{"hidden_size": 384, "num_key_value_heads": 12, "head_dim": 32, "intermediate_size": 1536, "hidden_act": "gelu", "positions": "rope", "rope_theta": 10000.0, "rope_fraction": 0.25, "attn_scale": 0.177, "init": "uniform", "init_std_o": 0.0, "lr_mult_o": 2.0, "beta1": 0.93, "decay_fraction": 0.69, "dataset": "wikipedia_en"}
MLP neurons of a small language model. Each row is named by its layer, matrix (up: input weights; down: output weights) and neuron, and shows model dimensions 176-271. Each number is 128 + 24 x the weight over its row's rms, rounded and kept within 0 to 255.
Before each neuron's rows, "fires before" lists the tokens most often just after its 100 highest values on Wikipedia text that the model never trained on; "fires on" lists the tokens most often at its 100 highest values on Wikipedia text that the model never trained on.

fires before: ".", ".t", ".)"
fires on: ".C", ".S", ".e", ".D"
L2.up999 [ 72  88 142 100 136 168 118 128 127 151 116  91 193 112 150 150 140 133 123 178 132 150 137 121 108 110  93 126 116 138 110 153 150 139 113 165 161 159  96 125 138 112 150 129 124  78 135 115 105 110  95 155 106 116 151 114 124 121 130 140 165  97 119 130 159 127 148  90 115 135  98 108 131 100 107 146 123 113 149 106 125 122 108 129 102 130 138 117 117  97 142 122 131 112 114 107]
L2.down999 [ 93 101 173  98 137 140 113 117 154 132 120 112 159 114 142 110 123 138 108 120 142 119 124 150 144 130 115 147 122 131 127 176 160 170 116 146 191 145  93 133 135 102 151 102 108  86 105 139 142 119  90 146 128 121 161 138 125  87 156 115 177 138 128 102 171 136 114 121 135 118  91 119 105 135 111 163 118 130 128 108 102 151 143 104 100 125 155 109 122 104 165 135 151 138 115  90]

fires before: ".", ".,"
fires on: ".C", ".S", " Jr", " No", ".D"
L5.up713 [122 118 136  65 125 125 133 113 126 152 122 113 172  87 176 129  84 151 117 146 125 193 147 104 114  96 113 135 103 130 141 152 120 108  93 129 148 137 136 143 141  86 128 131 123 132  98 115 120  97 121 135  96 113 160 120 110 110 167 163 158  92 144  82 121 116 112  92 101 157 144 125 101 124 114  95 134  93 138  97  97 125 160  89 125 138 130 131 138 110 141 120 124 132 135 134]
L5.down713 [121 134 146 120 122 156 164 139 153 172 110 119 153 163 126 142 132 113 122 136 150 135 128  97 118 127 148 170 106 108 168 158 142 150 105 145 183 140 117 119 127 130 126 159 118 131 104 161 143 102 140 147 122 147 148 133 156 139 179 120 195 133 158 117 160 125  76  89 125 147 108 151  96  92  74 154 127 111 147 113 156 116 170 100 109 104 130  91 116  89 124 117  62 108 150 104]

fires before: " ", " (", "-", " the", ":"
fires on: " /", " ISBN", " gave", "978"
L2.up1075 [135 155 164 127 153 163 125 156 130 131  99 100 118 138  75  99 135 138 123  99 118 128 125 124 121 182 152 160 138 101 122 115 157 110 116 146 135 105 156  77 129 182 154 107 149 122 102 124 103 164 108 181 107 125 116 121 127 135 171 174 103 142 119 106 130 180 124 141 153  91 107  93 122 112 145 178 117 114 191 154 119  88 110 166 167  84 105 140 133 141 134 129 118 166 126 144]
L2.down1075 [143 150 181 121 169 155 154 150 114 119 109  81 102 146 118 142 133 109 114 145 154 175 107 120 127 164 139 200 104 111 149 124 139 136  99 173 156  91 160  63 139 177 161 123 144 116 103 102 149 160 117 148  88 122 140 154 143 113 148 178 117 132 144 122 125 142 159 151 129 106 123 104  71 138 100 144 140 105 162 190 129  86 117 140 161  91  83 127 126 140 128 133 130 169 103 151]

fires before: " ", " Length"
fires on: " |", "ol"
L7.up618 [113 134 107 128 109 132 132 158 197 141 125 111 137 142 159 147 120 143 128  93 155 103  92 143 156 136 146 107 113 115 200 123 162 140 124 112 165 159 128 109 102 149  95 124 123 125 125 126 109 102 153 141  74 133 103 143 141 135 137 123 137 120 134 141  97 117 127 112  91 133 138 136 120 138  90 121 113 160 114 194 131 126 123 108  87 109 126 110 132  92 124 125 125 123 118 120]
L7.down618 [134 170 122 135 136 115 111 145 163  85 140 137  99 100 145 147 147 127 124 114 103 116 156 154 130  86 119 107  64 133 145 114 164 147 135 124 121 152 146 155 126 135 169  81 142 100 152 118 177  92 120 135 161 130 150 139 156  95  95 125 110 150  93 104 128  92 127 116 171 151 131 123 120 148 137 132 164 141 159 107 164 112 161 120 139 114 141 133 139 134 124 136 120 131 154 109]

fires before: " (", " ", " of", " Apps", ":"
fires on: " /", " member", " football"
L2.up648 [132 133 132 138 131 137 109 148 159 131 115  85 135 116 142 121 141 161 108 144 110 130 100 135 157 169 184 132 164 136 113 130 156 127 118 136 137 150 124 118 139 145 106 140 120 153  79 141  90  96 156 160 135  93 141 149 136 137 127 124 125 112 155 112 124 160 140 136 158 150 135  78  68 118 101  78 141 151 151 117 154 111 113 132  97 133 155 107 145 117 125 137 149  83 115 126]
L2.down648 [129 157 166 135 144 125 152 156 163 139 106 180 137 167 135 142 145 135  92  92 143 170 163 164 128 166 180 117 131  82 127  95 168 127  80 155 134 137 132 123 133 129 143 121 134 177  83 175 148 126 171 141 146  99 119 175 139 105 137 129 120 100 151 113 125 157 147 150 163 169 152 102 109  89  93 114 146  95 145 115 147  90 161 108 118  84 123 106 148  97 110 134 130  83 119 137]

fires before: " ", " \"", "0", " |"
fires on: " |", " ", ";", "15"
L9.up283 [ 85 157  95  80  93 144 131 113  76 125 100 106 151 157 131 143 145 149  88 149 137 140 108 132  87 113 133 154 123 138 101 150 135 123 184 166 129 116 163 153 151 107 125 108  77 153 138 128 141 131  95 164  96 147 129 133 153 180 123 119 114 125 105 138 100 138  89 166 142 151 165  99  99 153 139 102 135 125 118 132 125 106 107 115 107  54 139 136  71 128 120 163 104  86 124 110]
L9.down283 [139 155 160 124 118 143 159 140 141 132 150 181 154 102 101 194  91 105 138 120 106 128 130 139  96 126  99 162 118  95 150 127 101 117 135  95 126 116 111 141 115 123 129 131  99 115 151 163 133 156 173  98 107 146 151 101 113  91 110 109 138 153 148 157 137 134 127 144 130 175  97 121 112 155 144 180 154 189 109 115 105 140 109 141 127 135 142 140  75 114 185  96 134 102 144 157]

fires before: " ", " |"
fires on: ".", ":", " December", " of", " November", " May"
L9.up364 [139 178 101  96 164 139 114 127 102 130 130 140 146 139 144 123 125  91 129 142 158 160 175 130 156 112  95 112 147 107 114 108 121 139 184 121 109 107 130 161 133  90 174  91 111 118  94 122  67 167 152  93 110 147 109 143  77 137 114  75 129 136 115  97  96 143 133 163 108 120 150 128 124 141 112 132 154  99 146 124  98  96 146 183 114 108  93 141 113 137  93  77 108 134 117 168]
L9.down364 [130 145  89 126 137 137 147  80 103 154 128  90 136  69 145 139 173  96  86 146 135 133 145 103 155 105 111 126 134 102 112 115  96 120 132  75  54 131 156 156 161 108 117 116 116  98 140 117  94 125 130 132 170 149 136  89  89 132 145  89 127 172 151  98 137 136  86 130 119 126 114 124 162 153 141 129 176 124 151 166 134 105 138 131 116 109 116  78 131 123 143 134  94 134 115 122]

fires before: " |", " of", "==\n", " in", ":", "ing"
fires on: " career", " Title", "atter", " role", " Years", " Position"
L2.up931 [101  99 100 103 114 135 177 113 132 129 121  88  61 137  60 103 163 155 132 162 111 110 148 104  83 143 118  94 103 153 130 139 154  96 113 119  90 130 129 116 125 152 118 117 124 140 159 103 150 157 134 153 131 143  86 149 137 124 134 164  93 142 137 122 120 105 160  83 126 153 108 107 142  96 139 112 143 152 113  88 114 101 147 149 126 144 155 110 137 140 149 117 155 150 128 133]
L2.down931 [ 78 117 128 156 127 111 148  79 149 124 138  94 102 123 103 118 167 147 144 110  85 108 153  94 107  90 160 159 145  95 100 126 126 121 177 169 134 138 154 156 145 142 112 144 104 145  87 157 128 141 135 138 124 146 111 108 137 118 154 170 145  69 135 114 159 101 125 118 109 160 104  90 174 126 144 115 145 122 121 104 149 149 146 113 135 142 108 104 121 108 113 138 128 143 140 101]

fires before: "0", "8", "1", "7", "2"
fires on: "197", "196", "195", "199", " ", "198"
L5.up138 [146 126 111 118 126 120 144 119 134 104 101 148 155 163  98 112 130 128 124 126 114 160 182 114 111 148 121 100 122  98 123 127 125 133  94 134 109 132 109  82 110 150  82 131 141 156 123 145  95 155 131 112 136  97 127 111 140 137 108  69 143 132  97 135 129  83 152 114 125 146 118 162  92 156 104 136 106 134 109 114 169  92  85 124 127 143 136 158 134 100 124 125 111 185 107 108]
L5.down138 [113 180 104 155 107 143 149 110 101  93 113 124  74 108 119 139 160 133 141  79 131 126 152 144 146 150  90 146 138 149 142 146 149 151 126 104 100 134 157 135 119 120 184 115 152 140 136 112 162 123 116 125 150 130 127  94  92  39 158 161 134 114 165 125 137  87 176  88 173  96 155  84  98 112 145 162 147 154 123 180 107 121 133 159 140 161 147 126 155 113 130 115 117 127 148 122]

fires before: " ", " |", " @", " W", " M"
fires on: " |", ")", " of"
L9.up1383 [144 137 161 145 156 135 117 119 115 131 145 126 140 107 136 128 187 121 121 153 131 109  87 117 130 155 122 114 148  95 158 142 170 156 124 101 123 138 151 118 123 126 126 133 119 110 140 114 124 129 142 170 125 135 117 164 107  61 180 134 117  94 115 101 145 119 126 143 169 158 139  86 130 117 136  80 122  92 127 122 106 106 116 141  88 172 142  98 101 166 123  87 140  98 178  88]
L9.down1383 [125 116 146 120  89 115  98 163 119 108 124 124 135 109 115 138  91 128 142 121 121 132  87 160 162 139 108 132 119 141 151 103 177 130  99 160 102  96 116 176 202 132 152 154  96 158 172 119 150 135 143 121 127 134 135 163 106 120 101 188 131 119 121 154 128 130 154 129 104 113 132 136 134 141 180 163 114 123  82 148 129 138 154 115  75 109 133 127  97 128 138 134 176  81 140 144]

fires before: " ", "===", "==", "In", " —", "The"
fires on: " |", ".\n\n", ";"
L2.up1129 [103 104 162  96  76 156 139 147 145 102 150 239 108 117 143 121 139 104 171 133 103 179 110 126 124 159 135 110 112 122 127 174 111 139 112  95 170 144 133 149 133 117  86 106 144 127  97 116 132  76 138 133  92 105 151 159 120 132 106 103  96  89 144 153 107 149 108 170 138 154 109 150  99 125 100  98 142 101 156 112 144 146 109 165 116 121 132 126 135 176 147 161 151  90 176  84]
L2.down1129 [107 142 146 141  97 127 120 169 137  90 163 159  93 157 131 143 135  91 156 127 121 174 132 156 165 167 161  93 126 115 123 165  96 116  93  66 128 183 117  96 145 138 132 122 148 101 136 139 127  72 125 120 123 151 101 139 100 135 130 140 124  80 137 135 119 154 105 136 158 153 123 138 148 162 103 117 155 132 112 144 137 122 115 145 138  95 118 111 121 168 164 152 185  98 151 101]

fires before: "-", "|", "The", "===", "In", "="
fires on: " ===\n\n", "==\n\n", "===\n\n", " ==\n\n", ").\n"
L2.up514 [125 106  97 132 140 106 139  95 136  96 148  84  80 138 141 126 124 108 134 136 124 130  98  84 112 104  96 162 145 205  71 143 154 159 107 172 125 128 144  97 125 117 139 118 116 103 145 103 146 122 136 112 147 112  91  78  97 124  94 126 116 159 125 144 180 117  78 136 118 126 136 117 127  59 122 115 144 112 117  94 114 113 133 107 149 129  77 120 142 131 123  83 144  97 128 145]
L2.down514 [112 147 129  99 138 127 157 117 122 150 122 144 116 150 138 131 158 145 149 116 134 142 104 142 131 134 141 154 185 155 125 170 159 152 127 158  71 155 140 107  97 130 154 150 128 104 153 140 121 133 106 124 150 122 135 135 120  89 118 143  44 141 153 118 128 120 146 130 102 110 161 138 114 106  94 119 147 135 129  73 141 144 150 107 169 138  98 118 160 127 113 169 145 122 117 138]

fires before: "|", "-", "===", " |", "The", ":"
fires on: "==\n\n", ":\n\n", " ===\n\n", "===\n\n", " ==\n\n", ")===\n\n"
L5.up347 [ 98 128 143 124 170 135 128 108  59 103 161 135  73 119  99 162 128 134 102 132 112 127 133 140 129 127 145 145 152 134 126 156 153 144  97  82  72 115 113 149 127 114 145 107 127 128 126 115 129 156 160 144 127 146 154 131 108 159  86  94 116 106 141 130 142 107 124 112 140 112 118 131  87  87 152 113 141 106 140 142 134 143 135 125 106 113 152 127 124 117  96 145  96 108 151 109]
L5.down347 [105 117 137 120 146 127 152 166 113 143 114 143 103 132 119 121 125 154 124  91 118 166 155 118 127 145 132 151 131 130 159 167 144 177 135 137 104 109 135 108 143  79 126 117  74  88 191 123 141 112  90 119 128 143 149 133 138 129  87 198 101 113 112  89 162  88 108  88 174 122 148 164 103 122 196 107 153 147 157 138 177 125 144 116 109 145 132  95 170 138 156 104 133 111 106 137]

fires before: "-", "The", "|", "    ", "In"
fires on: "==\n\n", "===\n\n", ":\n\n", " ===\n", " ===\n\n", "'\n"
L2.up804 [122 111 113 128 115 115 106  96 106 145 152 123 121 128  94 119 133 144 114 121  97 168 121  94  88 125  95 163 147 104 140 170  95 149  93 211 119 122 148  89 141 104 136 121 133 133 124 137 127 144 142 174 128 155  80 129 114 139  59  84 118 113  93 160 191 111 100 138 119 116 136 139 134 108 126 152 136 132 137 157 116 150 102 129 152 141  98 126 168 163 172 140 119 117 142  89]
L2.down804 [ 97 103 137  93 113 138 142 138 155 127 129 161 130  72 162 140 137 111  93 154 122 139 123 156 124 128 141 102 163 119 137 134 137 124  91 116 149 125 119 133 126 116 122 111 119 124 169 182 120 127 135 100 104 124 159 119  92 135 178 142 144 155 167  85  67 155 100 144 151 183 119 120 128 145 131 115 144 125 112 156 145 116 184 125 111 118 180 118 125  88 141 154 176 115 125 127]

fires before: "==", "===", "The", "In", "He", "P"
fires on: ".\n\n", ").\n\n"
L2.up249 [143  56 135 133 110 155 151 141 145 143 159 176 188 101  94 116  98 116 132 161 133 154 132  80 146 150 138 148 165 145 149 157 109 140 160 147 133 130 152 162 115 138 125 140 106 103 168 100 141 120 127 120 104 153 122  57  68 139 179 129 120 112 123  88 129 150 127 143 150 136 127 129  99 142 116 130 112  71  97 148 143 141 136 106 131  98 124 123 129 125 101  90 172  91 101 141]
L2.down249 [132 140 128 149 116 102  87 127 112 102 146 153 152 137 125 117  99 123  99 143 121 104 136  65 138 136 128 119  84 144 119 165 141  96 139 179  84 145 143 150 142 116 128 153 100 120 130 174 132  95 138 137 134 167 138  76 104 125 202 127 133 126  81 103 145 129 116 146 179 132 134 163 102 188 111 131 136  89 120 125 118 124 118 114 139 117  91  98 120 137 144 123 131 107 140 141]

fires before: " ", " a"
fires on: " of", ":", " to", " from", " number", "th"
L5.up1461 [135 165 116  97 133 201 118 127 109 135 102 103 142 146 150 128 159 135 165 164 114 141 130 129 107 126 135 147 135 126  96 174 132 134 113 140 122 124 132 165 202  78 127 154 127 134 147  67 139 114 146 107 154 147 121 127 100 128  95  82 160 113 113 117 182 121 116 148 126 119 151 144 156 118 109 128 121 138 148 103  76 120 136 139 105 136 127 105 137 157 112 122 142 122 110  67]
L5.down1461 [117 113 114 111 153 151 108 124 152  93 145 103 136  94 149 101 139 107 176 131 126 100 137  98 115 150 130 137 176 103 129 118 140 166 123 103 108 150 124 140 157 109 127 112  70 130 138 105 131 131 127  84 164 154 120 152 155 118 108 133 140 143 115 112 163 131  84 143 143 139 146 110 150 161 129 118 106 150 133 115 102 160 134 129 124  89 126 115 120 145 142  88 134 116 107 125]

fires before: " (", " ", " Apps", " good"
fires on: " /", " season", " st", " prohib", " kick"
L2.up1072 [135 150 133 110 121 143 127 122 105 164 146 116 139 108 116 102 168  94 134  89  99  85 145 144 170 136 108 137 107 137  97 165 147 145 134 126  92 156 131 125 123 119 137 118 117 109 136  74 107 118 155 161 150 120 163 137 119 110 155 154 151 139 122 131 123 198 148 111 130  78  83  88 136  59  81 131 111 106 155 144 139 148 105  91 102  96 135 140 138 155 114 114 149 112  74 106]
L2.down1072 [117 134 125 119 136 111 133 130 102 168 160 144 112 128 145 111 220  72 109  93 127  92 144 131 159 133 171 161 113 166 119 140 166 122 137 127  97 143 124 109 123 111 125 129 122 129 150  98 125 133 151 167 156 144 191 113 143 104 128 105 124 123 123 155 101 159 158 113 101  89 116  93  70 100  84 152 106  96 181 160 134 175 123  98 119 121 177 126 137 138 108 105 146 117  76  94]

fires before: " ", "==\n", " \"", "==\n\n"
fires on: ":", "|", "=", "-", "Plot"
L5.up121 [106 122 136 148  72 144 148 126 144 134 138 165 173 139 135 158 146 134 116 112 137 194 109 132 160 162 146 142 118  96 143 117 120 134 116 131 146 115 166 130 112 122 156 122 145  71 128 100 122 149 137  93 135 133 119 143 128  50  88 100 167 115 123 110  93 139 133 108 112 136 139 106  84 144  99 108 125 126 117 104 135 152 150 126 104 127 113 119 149 118 109 106 140  90 111 128]
L5.down121 [132 175 133 142 134 133  80 130 118 151 129  99 143 181 139 133 145 136  91 112 167 176 132 118  84 144 138 123  60 137 110 125 149 125  92 126 164 131 120 137 116 140 110 137 176 111 180 108 126 136  99 118 126 135 118 135 139 130 140 111 101 140 150 164 115 136 131 137 121 143 131 107 121 100  95 135 171 118 133 121 159 112  96 145 127 155 112 101 128 111 135 104 169 154 180 128]

fires before: " ", " the", ":", " in"
fires on: " until", " since", " to", " birth", " from", " born"
L5.up1482 [142 150 134  98 120 157 125 173 147 131 111 139 126 111 101 126  88  84 151 121 145  91 122 138 108  99 121  77 121 160 120 176 167 129 111 143 106 157 158 142 125 123 109 137 152 139 122 190 117  88  86 138 132 114 144 129 130 134 123 151 124 159 159 148 156 129 120 126 113 106 144 157 155 144 145 133 125 104 116 138 108 157 136 107 129 128 133 119 117 129 108 122 129 143 119 113]
L5.down1482 [ 98 134 152 108 148 123 160 133 139 110 109 164 155 111 103 120  93 140 136 137 143 117  98 165 136 133 128 116  91 127 160 151 113 180 105 153 109 103 116 141 135 126 110 153 153 199 167 146 144 137 132 136  96 114 104 142 159 130 182 140 122 110 170 125 179 123 132 160 123 171 155 102 143 145 179 164 156 110 148 128 118 105 127  81 104 127 134 123 107 145 121 143 109 134 139 113]